From a checkpoint of a small transformer trained on Wikipedia.
Size: 6 heads of 128 (1 for keys and values), MLP 3072 tanh GELU.
Architecture: LayerNorm before each block, rotary positions, no biases in attention or MLP, tied embeddings, attention and MLP in parallel.
Training: 1057M tokens, 8065 steps.
MLP neurons of a small language model. Each row is named by its layer, matrix (down: output weights) and neuron, and shows model dimensions 16-111. Each number is 50 + 15 x the weight over its row's rms, rounded and kept within 0 to 99.
After each neuron's rows, "raises" lists the tokens whose logits its output raises most directly, leaving later layers aside.

L4.down3023:46 44 27 39 54 64 41 62 55 44 46 38 60 66 41 62 52 59 67 41 61 94 52 62 52 49 56 70 47 41 77 76 52 56 43 23 19 43 44 75 48 46 64 61 51 42 36 56 42 51 34 56 21 19 81 55 64 53 28 31 51 39 64 23 68 41 55 37 43 52 65 56 31 49 60 21 74 49 48 41 52 61 55 56 20 50 51 41 15 56 29 55 37 60 50 45
raises: " the", " each", " a", " an", " both"

L4.down260:34 99 62 52 30 28 46 54 39 73 33 26 49 37 37 58 40 52 25 64 59 50 25 50 54 53 82 33 71 47 70 48 51 48 08 52 30 48 83 65 47 35 26 79 24 28 49 27 52 55 73 48 61 46 55 66 39 58 30 33 52 63 68 39 63 69 29 49 60 67 52 53 20 77 55 53 54 68 66 43 37 47 46 68 54 37 58 78 44 08 29 68 37 45 53 74
raises: "ner", "age", "ler", "ck", "st"

L4.down2461:66 39 44 54 45 27 43 87 35 45 79 47 54 45 58 36 45 47 85 96 48 50 45 49 73 33 42 42 54 37 39 48 44 59 19 64 44 49 53 47 91 49 56 68 42 62 34 49 49 49 49 48 55 20 75 78 28 60 46 62 59 32 75 30 50 56 36 63 30 53 35 51 31 65 61 38 39 67 42 58 48 62 53 37 61 62 48 63 48 64 30 30 46 53 40 49
raises: "ence", "ity", "tic", "rine", "tum"

L4.down326:53 27 53 49 70 67 38 54 24 39 54 41 68 60 81 42 64 61 52 48 55 25 38 29 74 61 76 48 71 59 43 51 53 60 44 68 39 43 57 57 47 56 39 49 85 39 56 47 41 36 58 44 72 44 48 72 67 55 53 46 57 42 37 57 43 55 34 39 37 63 25 63 57 51 43 38 58 57 58 59 50 50 73 13 22 68 49 40 54 45 44 25 45 43 36 63
raises: " del", " Río", " y", " Nacional", " Mexican"

L4.down1491:73 33 50 53 18 56 47 45 42 48 56 34 45 69 45 26 58 37 36 57 44 62 44 63 55 54 37 21 63 56 56 60 56 67 69 48 68 46 66 53 50 55 77 42 41 37 48 58 65 36 41 49 49 57 63 56 41 36 56 70 43 42 44 41 49 41 75 57 50 61 70 51 48 63 53 13 44 59 50 66 67 68 41 52 36 40 51 57 57 64 57 27 40 72 57 81
raises: "–19", "–1989", "–1980", "–18", " issue"

L4.down246:72 41 40 46 47 45 34 90 45 51 59 57 71 69 52 52 65 47 45 66 53 65 54 53 16 31 36 54 61 44 71 46 47 64 44 47 39 50 51 33 47 25 36 53 44 18 28 71 44 68 55 57 40 47 35 69 33 74 31 59 63 48 55 57 49 61 36 29 54 52 58 64 53 45 32 45 33 51 22 49 67 49 43 74 18 63 59 61 25 49 53 68 58 30 39 55
raises: " the", " its", " what", " another", " any"

L4.down1555:33 42 40 55 52 30 59 28 64 42 64 43 76 50 55 44 65 42 44 38 10 50 48 51 65 75 37 44 62 37 46 66 53 48 73 29 07 38 23 32 45 36 48 52 58 31 68 46 52 14 46 42 63 25 42 44 22 40 73 44 50 28 50 49 36 54 57 74 60 56 47 33 63 49 51 63 37 51 48 42 36 33 54 63 43 53 45 25 74 45 72 54 48 56 43 46
raises: "e", "m", "es", "board", "i"

L4.down631:47 84 39 42 45 53 57 82 48 52 51 61 53 33 31 40 48 33 52 60 38 80 62 55 47 57 51 37 59 35 61 49 69 64 29 57 52 58 57 41 77 63 50 60 29 44 18 62 46 67 27 32 21 47 38 51 34 65 64 41 54 38 56 64 54 45 61 46 59 52 56 76 53 66 37 65 42 30 77 27 56 40 50 40 59 50 28 47 43 42 65 78 40 86 77 41
raises: "ale", "er", "ally", "al", "ern"

L4.down2137:43 38 47 43 61 21 22 69 50 50 57 12 77 85 63 53 44 58 55 73 06 39 55 51 22 53 48 68 55 41 39 66 46 64 53 76 70 45 51 52 56 44 69 51 68 69 62 34 39 58 34 59 27 58 22 35 41 43 24 81 48 43 41 49 43 39 60 60 60 30 62 43 31 56 81 60 47 32 35 59 51 39 24 46 40 49 45 74 46 64 29 49 76 56 53 77
raises: "avi", "unit", "ae", "era", "oon"

L4.down2922:36 83 57 46 41 46 46 34 52 39 41 52 46 34 66 52 43 63 76 57 38 31 56 35 41 52 28 41 49 67 62 61 64 69 44 51 68 67 43 36 40 61 48 53 39 43 45 26 55 76 24 19 50 48 41 40 34 39 53 46 45 82 39 42 56 37 51 43 29 42 31 58 42 54 70 50 50 20 63 55 40 23 41 46 62 73 54 73 67 37 32 28 48 64 41 49
raises: "ated", "ates", "heat", "age", "ous"

L4.down552:27 75 55 67 22 33 70 50 29 61 64 64 48 74 63 48 41 67 47 34 57 55 35 60 66 70 70 46 54 47 70 66 42 47 71 37 67 67 41 63 72 23 45 44 51 38 13 71 37 17 72 65 44 52 61 46 40 67 35 35 70 76 57 45 51 62 31 64 46 38 55 47 34 53 42 62 42 42 70 55 48 29 52 58 36 28 47 30 77 27 66 74 54 73 50 52
raises: "ants", "ant", "rel", "lio", "rick"

L4.down555:39 77 72 47 56 39 37 59 39 36 59 52 37 80 55 61 30 24 69 47 45 20 49 87 41 60 10 56 40 50 47 38 55 60 42 45 62 46 28 54 49 61 72 46 50 42 31 60 61 56 68 50 57 54 11 75 66 38 47 47 58 63 54 42 50 61 00 40 68 48 28 50 54 51 27 55 20 36 30 63 61 46 60 41 63 61 43 50 56 44 61 68 35 69 57 70
raises: "ment", "ance", " date", "Statistics", "ions"